python train.py --n_layer=9 --norm_place="pre" --init_std_qkv=0.0267 --beta1=0.9 --warmup_steps=327 --steps=6756
MLP neurons of a small language model. Each row is named by its layer, matrix (down: output weights) and neuron, and shows model dimensions 0-159. Each number is 128 + 32 x the weight over its row's rms, rounded and kept within 0 to 255. Numbers have three digits each.
A block is one neuron, or neurons of one layer that tend to fire together. After each block is what it responds to, as a language model described it from the Wikipedia text at the highest values.

L2.down47:134178180129091152180145105112118143102107113125194115133161090104137093148118121136151140130121118109142085114179083166130139123127064142155090137107109117135132158175117142101125116147151096107128083154122114118118153116071128138086133124116104149121145173154126129117106134153135103119109161114099084208138118165151108197091106089111072084189167123150129165186124059164107103210165125110141074063116160112130114117123128137094080108168133142118094034145134082076178109163137156
L2.down241:091082098089089103132159153086217120067182191102173149071150115144133159094143172089106163103106099091154110147115149173106149085112147114145119065119081105124110165176149070183210122134148089158077143119148169098092151114122117147151197131133094102149075147154110162144104115110059153093080167177111120038078125134188105087118127152163125124097139085062137130178151180148120116136138130160071155135104102098081101146155087160111158127110100095078062134121116143080103127189109116
L2.down527:113201117133129153116100176073143172114114142146142136094103150091113136126074092143126142132110107158121155104157140167072107129127112078122140086090097068193101154118117079144143132119124140104159137108124143137147131110141154134097189155106190083146131166131100088147172180115147173123147209127165113124127142080107203139122146127062130099188180135116155166123127112169147137104195099116169088159127162091071115141155167145129092141166078110134118118176155125096111168139136094
L2.down658:168142144077115132140136076128181135097096145066157116088129153097112108113190163127140091093140074137038128092114137138118075070075182150126165122108157127161172140104097120174089121077095178132139164122150115123150129125093148119129224091130140120138156118147111112154121117136134128125092159098049079163140181044124111113095160148118190107195146123121148013087206123114161124058151125154132134068149085115145104151133155144161164162155091170075127101109071119132127161191160135
L2.down681:133129195123171144180165080140152188140146173158176170089166159132129046145182107112207114111099179103167130141104105166125147080096132100099137130086118117179115074113176149181170144115141154092056106170113190106110179138133134092136120146092055154130041095151178113127107108137130123119124154139161040107048080125130095138061155142152122112113139184098107185084145084124122091147133155097135194139138132105067114135099121061097106078114152100084146100148084124049142138144124123
L2.down766:138136131194179088140169118148142228113175120219171104134113131160083142133117104153131079100151131103161175168186113149078133199153127151101127151119089186127153097156088114184126154085157126196147087093144122062147157205128128138130108084098119108159108158146160149138105144104136101075140144129132119128106094150107144137057102093107087136091163122187118190064142147167176112163126114147128066100186126112150133146108133121145064087148134157107159140150134147078170095093152068
L2.down775:131135129102116131112144130128162130110131104148140102146114093083145112046153120105143118165091109119162164112136105097094118107060117074094180091122208167119110091152143148099110165153165168142133106195170138142095066118192121185129131173139145167174089130116113115182139122142132049097125174057136136177146153147148133119169088129112093111154109175154142139098150132069125133125192116118105156129110098125140145157109197187112119133075109129126125101129101189078101124142111127
L2.down874:159141128144125095137226043143157134147129156173131153147092063154132132179135127090194087148099097142161137165103079128116142160152139129159164103118124125176153150110151190101166155207123114203118150107098087124200135101115120130115143135177141111115117200144142117165100080136092189098153162088147126139106162062061188145121090101113146085085123085134124117143122151115114126086161166058069148202106145117140147076076118081095083130159149122159093114151144097129165124131121080
L2.down942:129102126124212076141063111136119128139139042102124094091149098181097139121102138183123110100103061131149166104123106107113065138130168148113087181115145152133139092147071125137125148113092157070116115043092154124141060099150139151154135092156150114101119123203098094198106173140078129132117094117089197137164163129131133106118128140140126140102115094098125120101109105122116138121058131124135100161079114210122118212130175115146132131116140141114123127204148126139119132163086096
L2.down1038:168093116153114094139125127132122088115117099141137065090118135136091142147086112133178109102192142086079128078070155163126090122090165147137101186083118109098101157078168206142164151132148086121136098204201171127153158165118122107152158109110123169118063073179166072170135169181066114140102122166142093133118094123084111083097141078121103160124192083099101103130106097118142117137137130216126149113137149126101028111144097152139135119120105123148161083154137130115124105103155184
L2.down1182:172131094131174155088162118102177117098151178144163106149146106141190084130094137133126079109186131110112142105147129149106119170132110148120066103124158125129095111122128157156095105104099117116138086096162116220108143139165144151100116110096103144148097061158081127241093154150091191142125138132121095113189073162132166142076156111170114113144071140146062125171069106122109091176111107118147114136152137134122126243079129119152121126152144146105071098119130141171158104113075166
L2.down1287:128104176143139158136154156126129116186177089112140103136092111083118134045108083109185180162157086150160119165144150136155172103121098182161158085164158141088107119117145149114167144157152139110121090137093140162125104091150120106105134159082108141184065119139177113154088183121091097144106071109156064074101078172108106145095216128134089109137124149134114068152104125121128147211118163101101167183180147122150050138180092128196164146053137171100110100074144165185143164120130159
L2.down1316:168095131138122137129155101088125062117139106188107152063101145136128125112147085135118111127139112113139158138107121159112090085110132131100167086062126096196058101140145133070099101109144179087133095149139106092115132154139148156141137152161072167070125152123109171087149110103148126167126133073140124078177128093080141109163097101145111113095121126127129120150100172143162153157067117138143128176065155104137063121141143081119117129166136122141144178170093133165133144150142135
L2.down1372:114102197136121139094145126160143107143099160101147039173149099160097160111126115103142151147083131117144119139117165219094118103117115098117108146144212094120123071137143115137166152176132099079156088151188118160128095096155135161113146137100054138167180116099084174176094056086134176127159103055185081140150089133206148123148109085081134165157148109194114081131132124179092163129135114109149190147145136134137090122127211219113138121131115072123106124126116135126074155146081130
L2.down1612:141092161159142090164169157122098129155115128137126108076116143164122117147133078153123120195098106120176138127150102182148154086128140086142087135097118132123141162118160183121124146106099098137116110094092118083108092177178097147146086114119095103097036175121092064131101148155144106106064100174141186103132038175140110095108147083132117157115121094112055119131128083122142133129107080137168122110111134062084134118107052089044123139135130211109147050127108177118134129058059143
L2.down1866:070123080082085104142136111119157138156120131137108075107142119147205127143118174186124141206152124153124150151154124105127131105128146140118135108036086088116156082175125100156161053155150104168132106187123075098104106117131132100171143190127109120138144123135170189086139168151172197117172089147107148141110103124125132115085165150117088119157134100120130145129113145147104105127093123180128151119124141158103120170111017126101128158175100120151087110177141133104091125177100114
Description: First pieces of split words like int(end), Bus(iness), Histor(ic), CJK byte pieces in names, and digits 8/9 in tables or dates.

L6.down246:197126155132112103182141114111130139139132130095124140120110121052137147139181051078083126146136152151090186155106117157185138139089105120084118089063140114127067184139081140121140130080177112173126138130130119147150047137176191186088198139166145102113148154140217094128103156114118140141148100159088139150083143154152089136101154156166157167177122104114141077170105118092110198173121137160124157146150109115104122108140142128061186152110158185124113076095154059129136125115089110
L6.down1128:138089143145090129065148105116116096171176071112208107115152099071128119136125093155191080072104135104119143138117121112089111164147155146128120066120171128118127111211098104111131121146085140132151098116146123134111117139177111155153091124072141174120148167154131110092094163110140096081109143204164116186171105118128102116142068158166149143151159164128102120133155190122113150134119062145163112078152091101132171131068147110147143165090093118084135077151118210105171226108156112
L6.down1384:104111184162124081173156036050136169143169092113136154148140104148155124138139173139155072113166147147110056075103120111135121100115136126173147085130145101164169108182138130129073126147126128207106155173142095180132150153123151119115125120067132165138167133026104120135069111116118134132131146131106081175122137140133127130113101130213170101133112069151148090129143106152132127138175158190108122111152123124137090091156112191172152145082118142123129136190186172115102148098113114
L6.down1438:105089183125136077166210125084118136093146147137128131169134147164148134118146101175116094112104173136091150067134152176099167131162140209168130091152169156184133092158088094190167103155139150138121165133124102103102126139141148121127171107182135136166128224110113094150114095154133112093118127155135112137092188179166104061111081125137156100133130125157128086206121190100103127183121086169145162162046137152133098089193102061136105124120124135085144101111176139153121148162097183
Description: Tokens right before a personal name: role or title words (Minister, filmmaker, colonel), Mayor: or Spouse: in infoboxes, and first-name endings (Arth-ur, Geoff-rey).

L2.down33:138139101125155138197107179091135128148110135174084138155153105120190093127184085119126187104124170072146111134114144137105113124192160126156120164084110122115139143134120127187095148153121095138069126130141131150136143185108218200084161146088181125186114119164047105127087154194130125125154098135123131157157190093143157135102115080081116108149174144143053138132163112173146069133149082167097115119164119115083130148130147148084133129149165132150181169180169112123156163105063180
L2.down408:107109124119130137155082159064146133126159140132114178123205152116129143130067200095060136100136113172109174128180112109073129142114111084155121111169137164176141142169078055135112103170160134101136165136068157127186112095057093125102164177108115140149154181182128143168143143109114151153169164202154099163130162126127166067152094139128111091107151125178137122139122165165125133188149141100100072111133129099087149148088168189162088121156151110063126086127157202116099150114127075
L2.down619:177094096087105182163201135161108131139147099099148130010140207123058108119143147144114086113108132118151095184095143090147111083091179087134067125139143136086103199152111157096195128067074154069169070091148132163131115131142175108125088145103146070097134156075071114163105173096199158091157189111097091108127157121125134139093136196101148112123149114073043139152144142165101085094111151105107082112171113148118128153150107202075172134116130166131165134162135085123152126110162152
L2.down661:116193108147117133106156103156092169081160112164173208187151115116120148127090115121132116125108168152163171080133156108193103130127152086122046119203159165127148143139132076068148183112147130109143128116130170095149135114129135114151080126090123202120125098159213124140121128150139106118116087155155121151143149133164068117096111091139115093138150120135077094102131089093125088216111084132105140148128127161104146154133179154159119140110168076166140169142158180143096158160082139
L2.down791:108142175181130197135110145149130184156091072109123177127134178141089110096117216197103088098125101132141187080147138118082104152160138117160182087116122138122174070146150105131133149124089142134174132155115118119095101153139103129132130142152121163137138176175094132084136092103113120088152131128123106139167070149068140144149142139134132085140148113139195120116089164121121119062116235153121148119176148175095130152100143111120108080101140115113133075125103146221143177069109153
L2.down1013:110169125165183192146117161114177132132160179104056128171183087088121082159110162139165166103110134095156117154139131090111139135102088098097100156143118138093162172126121159090104086113134110119143117167135082140134098146119173193171157086127184043141083160133105082136076157159137146129142126121114048112145146122148128154131151114164119108145154080151053129092133144175195101152164108134083074172173112115156128125138165105100108138135107160156110173129156108152111145094078139
L2.down1109:141098095100180124101084100159133119057123114164111133056138121130124118126114172065156121115147139101206177166112135065144180092140062152130091141099093124190159132109114194130099098131158121067122176153125105179151145167138072117116120144094125111134141131101142123102130129131064148134135146118122120149143205110137126181067095157102125110098077130186091145094096055175135132050141158121171086151152084168092081132128154156100106155144137150153182117129099221049169140137115103
L2.down1192:185134129125126148172106155147115113101160077118074153133177128146126138172109134134134148142067075123098141189166141149147128076116114107141082154158100193194082147173125151111081183176108105184105137142153106154187060092129121139116165153131151136137074107075109155150106136122146105105137130138109115112103126105221126132065111118114122166182135125167188161158121101137143124086154103091112135148133174095144090165103108142141071129123117154051129157152109141088192099108167116
L2.down1322:127144109106152123117169103103145141127106079138148166085154104084065126132129142113162099159118157166135135104123149147105107095098127152120117120103132098174129163126127151165105165136051159104104118115076140120075142126138165122146168116107130145072164102093126105123128133085100141121112091049074077143063138110145109145099168167094074131169187123130205137168102069167076181125154076067186105125106066145198117135095091059055128091149119153098144106144152116115126098139109145
L2.down1384:091142118136104190128062095112151136095073089135195137024179155136054108110183170081129112102169068108140115144073113078163115089140182140099116111145181084106056116163112164131117111106106137107168162117151100191138085134150108083076175123143133105104067146110100151125077131186146117088157208128134112146100210158165168080089130175152133088107114141159106116118149178105136096102120133127108078113176082090123137107129125142136187132112104133128177089123123127122109193102077107
L2.down1395:105126140124078133148124058099159162164127125135117067055115151178125123101147115133109106098148121093101136134082151119101156131140086117120139138164130081095099134116154061150215140157138190091138124109153129124177183184181162128134099096083168071124172149109114190112138168097143123137100166141139099161162161096123131129073168097097103045143140105132107146105109165154086111075106141140149085127160116118097098160135130124135147154133087172163159147161186163099108111131146150
L2.down1432:148108106058079144177134146108137178125137105120135132111146145172107084092179175124140131169133085161120135157137103074092068124194166157117101119116108156106094098183109100109125122076154172088137141102148128117185125106162130092119100115150143150146112103077085131168077129149137122118116151113176159142138101127155132094067177114223114096177103068092064158116120160149110124097134117120107103178186184120092169073100123159113113142077165126138136160150169078143147122119105193
L2.down1826:193149086145128137134108143122165114160126076194111148122045155130113094145152143165093123138125121155191145123115143132126106108119162132149087081099063167123140137088092135107147183111128141127090093098108122177124124150108177133163147139082155132149121121038124151161148084095110103165122117191130159190146086151122087145103088153131107151132132147143126130137126134156204119070151136152154115203090139186096161101129174117123169164169158060129114190110140140114207088109090099
L2.down1886:100180126113150134171105181114112125163148094096153101121132154111134133076137112145103063110144110097180132108085126069146095063128123169093126153149108217177157135153081159150159069075092100127106133098093153198138114149169026126142176154122125114155149142085112117165159074066161102127139177143053139126108111133163151151179191120111144110118137140097105123071113160112157071093138095187129096111151119123136140131167129132168083141197157221207123129237119143157151143136113127
L2.down1910:139166126144123155129128153156127123096150090153109120150122127139139114157181192141116110061110145087142105128081164160112132135140119130129146086150168136153070112123111186140109107123059129076129145118168154112105133147129052090176123199129191157138129159087142142134110157145126103186118195098085107179111188138128146132111085136072077120077116118141084069184135139180100066150139140140133058064100122183099070143133124102157182088129129069098121087189184101127141115139125108
L2.down1916:152141123136167132128092130118158088116130103160141140139162032138166115148170144142129122117135150113126170113113134113165077149139110169103118189198168145114100125160147163119058175109117095125120146157203143120126087119135174110113089152191108080121068157221087168138124161099112090123164092129100073153113106125116124119066109106080153181145125142185092145100150074110068116128108123091124149112162128077148087172167086187125119139123164142123209123100146113111140134168200146
Description: Two groups: the first digit after a decimal point in sports-stat tables (.396, .524, .067), and was/is right after He/She in biographies.

L6.down597:174125127157101188114133101081101197090092173145106164160142161060134187084154115151135126138164138083168116103128100172086147146141158128187179132164134143125101137157163164093093229145139127077081142144149160169115114139167180108119128176100118134080149141127115116136168171133138119153230115111131156130100131106089167151100137097116134149145116152137148135135109116097137095107128121183110120142119169069146118080103155131092111157179182097136078062123110085149117157080105107
L6.down712:106130081120093133141178165110102086141111097145168101112135125148108131146177112130208208142144105130193054144144115109100090131123072165143091122101099097142154103097167130135093141069092146120090117106123182117170153071073083133048086119125104179164137130112124160181089169110097149147143171136199133105128148138116194111077100039183119102134087132149064133133157128140116094175130150095139138108156129071128103100151113129214134105161099118084152123128149153167158163105100132
L6.down797:106121142165146113101094165135117147181137064156150100127097167125147126105172119161058135102134139121123079099143142099083139094099106128106083138139139146099128084117154169106116119125133153103091085072165148132135108107108168117158126128130106112145182113142172100111124132117109118178105094063158089144153175106140076170107100163102053139110103121066165108134205091126104140109092165112111149102110110176182132131117105225101123183100117189063161124157169067143083115173076078
L6.down1907:157150127061162109099117114118172181155194108153094091151133107122134121181149123140092105131122152133159104100074149159113138134105120154118128183102141129103098146105186122120148088128139197099172152141170133089163122146126150152139126115093112136167170159141140149105104157107187139135147107087025122139106120134128128095105160152196101156079110185151074095095142089140183164155133089086140155145116111131131114081158135111143086193096089054127163140153127108141107080196136075
Description: Single digits inside multi-digit numbers, especially the middle zero of thousands like 31,000, $25,000, and the third digit of years like 1982.

L2.down115:100126105149120099079150096159143147093093131115172122109121102132112094157139128143124115154184149127084115073040097141087131130096083184094105195110145111137137111187061071112109131155088109170137111105113116130123161064127148159120072182170166064082146148143164155162107135080170093111121170112137187137156118097106101118081137130113130102075149117111092055193140155089126058181145170169100102092103088184111147126127206098153129118185117149103150139126100122191110123183153140
L2.down161:085094170135122154163156123121092102064117125146249133185111132124109117133127173045140141145134109104148050161113147151112059113117144132134112168206133102093103213086173083116084074136095104124069144095084131087085070094128161124123106136105162148150159104113146084170148103150144130105125100094130135142154106104100119136114133139115154131147145081142243125154091114084121194144131157092134190113139214101196122107104145115125168103130108103084102130138097108184134121132129158
L2.down174:143095140107179180130122157121136154094147132120119102134115143116094093103189117136104097069065144144173158140151072129108119115095139171135162206156092119078141126158120100076130139138191088170167166132132081155135076123131111149134140175106189149108106096175135080115099150079128187134093108158128127138112129131147120162111188079135077143124093137125130143149187121126151134210140134172093125127124194076159108145126161118111164070178124119112115159098093126088069094076183194
L2.down220:119136080143096135169106145117161078137102197164099121105121104125174116092131111091146133124123195139150149116117136130149149101139127205146105132111084149109133126079155085129143097124125156156142129138115114155157139131149229164153095175120186149115062152134166109068124189131094124107127127159123069085106158085129155142105132209140107106188145194102125107061062136187158123164136108152094149125051184066144131127169114077172113151038115128097146074138162120156130103132119206
L2.down431:152169183137133173160119118063125142111133139128106155196138118093124121057123175137076078080192174155142049087143097104090097141148154131177123139164190163154077126213123089046144152130119108166149032104139131147110088117147133137173118114156150132104122081147171077147160130108151149105157100180111161121164113068099119129147092099140095094124193103137170152137096148132148123218125168115049144048178159148134098109146142146110153128168138098141114120125065121128170115140129172
L2.down453:161205101115204143135108081154159106195125090127122091139159104109124127125150165097094165143140130113158107113159098099149054121139109122115189125115201130138095188217109161126148100149111108138157122112174151135156080115117077089110161159060108150169144138120171095151160156136129167102119218121138091110094136151193153109185101141118202095135146143145154122122134117122103091118124134113074151085084173138109065181117133087135135104110115139170132137091147148248124152150077238
L2.down532:093158134079108082133139107123102140115106112129091086123160130149163090125086142134156157107126176123119130130152159076170089118089116140117111160159123136149124115104106125122028093145108123199166116109130113128149120142161222158121133148110200108106135120104189133162107122140102150128167085178083133129179076127135104207071184138147148175165178102153161154146097125207107189168167154146123178107168122108172154131140132132086121177103157105135189105100109127124135147068140116
L2.down637:096204074125115030137022138061096105143129150149123152117130182166158085138136073137167114079138089153127130108133068134114119134116096057131143231138090115112078124123121095081165131125119151115177177141153123167137158067181129117076187104164132121132204158110079132132060104097134152211093125114123137118168167119165125099163094154145165137188127100122169082114086155134124134087102131158061151093092166098155132101087121149125222067116104109135095081131142132139129122174150125
L2.down715:091147096116136153077135143128095148094120147157145142121113176136136155124106112136155129094100083133189133139165110157083128122133120180064059148184079173174100083038123138094169116089116149098106087111128133129122092096099099123135157145129155119147168222125144158121122118104105160142134084147134129157151098149162140056127124111122141121108152123067122113091126101189126120149151107166144160104140150129090184118136095121157085124149122162194124098146138216123159134142140143
L2.down777:114162170124111155102131132178101131148133092109095172135076135128132143169158146095097186121179183118127138128109118049067084103069153122119157175056179121169086122074190141081080110154110179128083138122138133107184134135111137134125166112116083149127187109114149143145117084115164098146138122131169100151133124061040154046159150186188159133071141142122100140094110151130227143183139099118107108168092127118133102144134172088127140049143092073123137108087112119146130134110122186
L2.down790:118176160112100060134127049137190082129124117141136109171116132149132164121113113156114087135125165077095117133151126173137124159136088125109110149189091148071105171130181098094119164122116117080154099076171147124173096090192126153167166129062146107118127159108120166112099114122165181122053139110132107115108125144133111169201156127141146120190061133145176126120135122113137110129066142160151136115142170144178106125147145146159154128113121119124102081116147105124153158128106097
L2.down806:101166182075141116130110117145167106173112147110141140110109107131151130117084123134097073143165119146081149105232056134137095163191117133173150178086170164146204159116088085133169081067132112138156164065137129108147080109098156101157126131126133116133130119116098153128109085099132130073150153146162067122084101040078150129104080081118134114146101125125125154129160125114158155178118058103136102092111127198108113142121159094129182120120044157153152103050086115196071172133115179
L2.down890:152117139058137154158094152098128129083116129026109125123117119105142127098041137097139099158149153136117151121104143120112181108139173167129143124164091100168101141135144077061105088152113105133136105052168137175079090133088144131131147120129127136138111143088102130145205128150164154122127149184138127171145107082104096133125144113140186152162071098131148159125117065146174222200170133183091164046201115081141124067148168115144150081125141088086107145122086151127137152154113152
L2.down1270:115187158129125127133093116134149172160148205142152120168085167111147189115083106105069126140132160118161107116066116124123138136170083157132135107121115152116086183110168095071121155140109130126138122071155142107132084126109233166192169097153073148122152072074129127117104121119166105095106136124104130139137118152155068138112109119132154125149116079196138192150148100125163127043179181159118106110155163088192152105142116110161145070109138106093057128122100140171135149068130133
L2.down1705:131136119123152123136164082128132146094110088166144062176093108095124099096161126115123170106134139111133082195159079152113167147131097149080125135133143140129068139184132219142119136103207148115146138121138114189119124153133089168145112158130095158111158166104178161073094165111116150092090052112099163118164157174123124162155165154136140136121114086129177100103132100126126172146111172166098117134113130145221126118107156168053106157084137025103133056144114102127192123141131128
L2.down1891:084182148153088131095135129158121154123150132150096159167076191174109165128093098133098186107099108131147109160187098122133098086102099092103197159075175143120118125112173132136124180138139079215121124122107117183099067107101107115144111167086124089066079141094160126130129119079105131125138084192119156173117141129049079105125160097090139065166194128117160139145132080136165145097176121146151139149160144098135183130159111143124138175150112180177160077074094107112142036162107094
Description: Opening pieces of words that need a completion or suffix, mostly friend (his friend/s) and ob in object, also discover, Ar, coll.

L4.down486:121089143099080166120121157087155086126220131125091130144120129129133158122072104150099200101102173119149155140113104077106118136133157123077091074122120159203140104099092158180124139177176110171150106135056100061077083133110118138172117125199153160100166158171138082138156183109119207089100134133128106107091125081125153132122096118081110105126165097137081125101099134098148100096136119143121201051128134100166088168177150153111138083123141128133139121108103116113180149114044141
Description: Single digits completing numbers in sports stat tables and counts, often after a leading 1 (1|7 appearances, 1|3 receptions); occasionally word fragments like fl, Dec.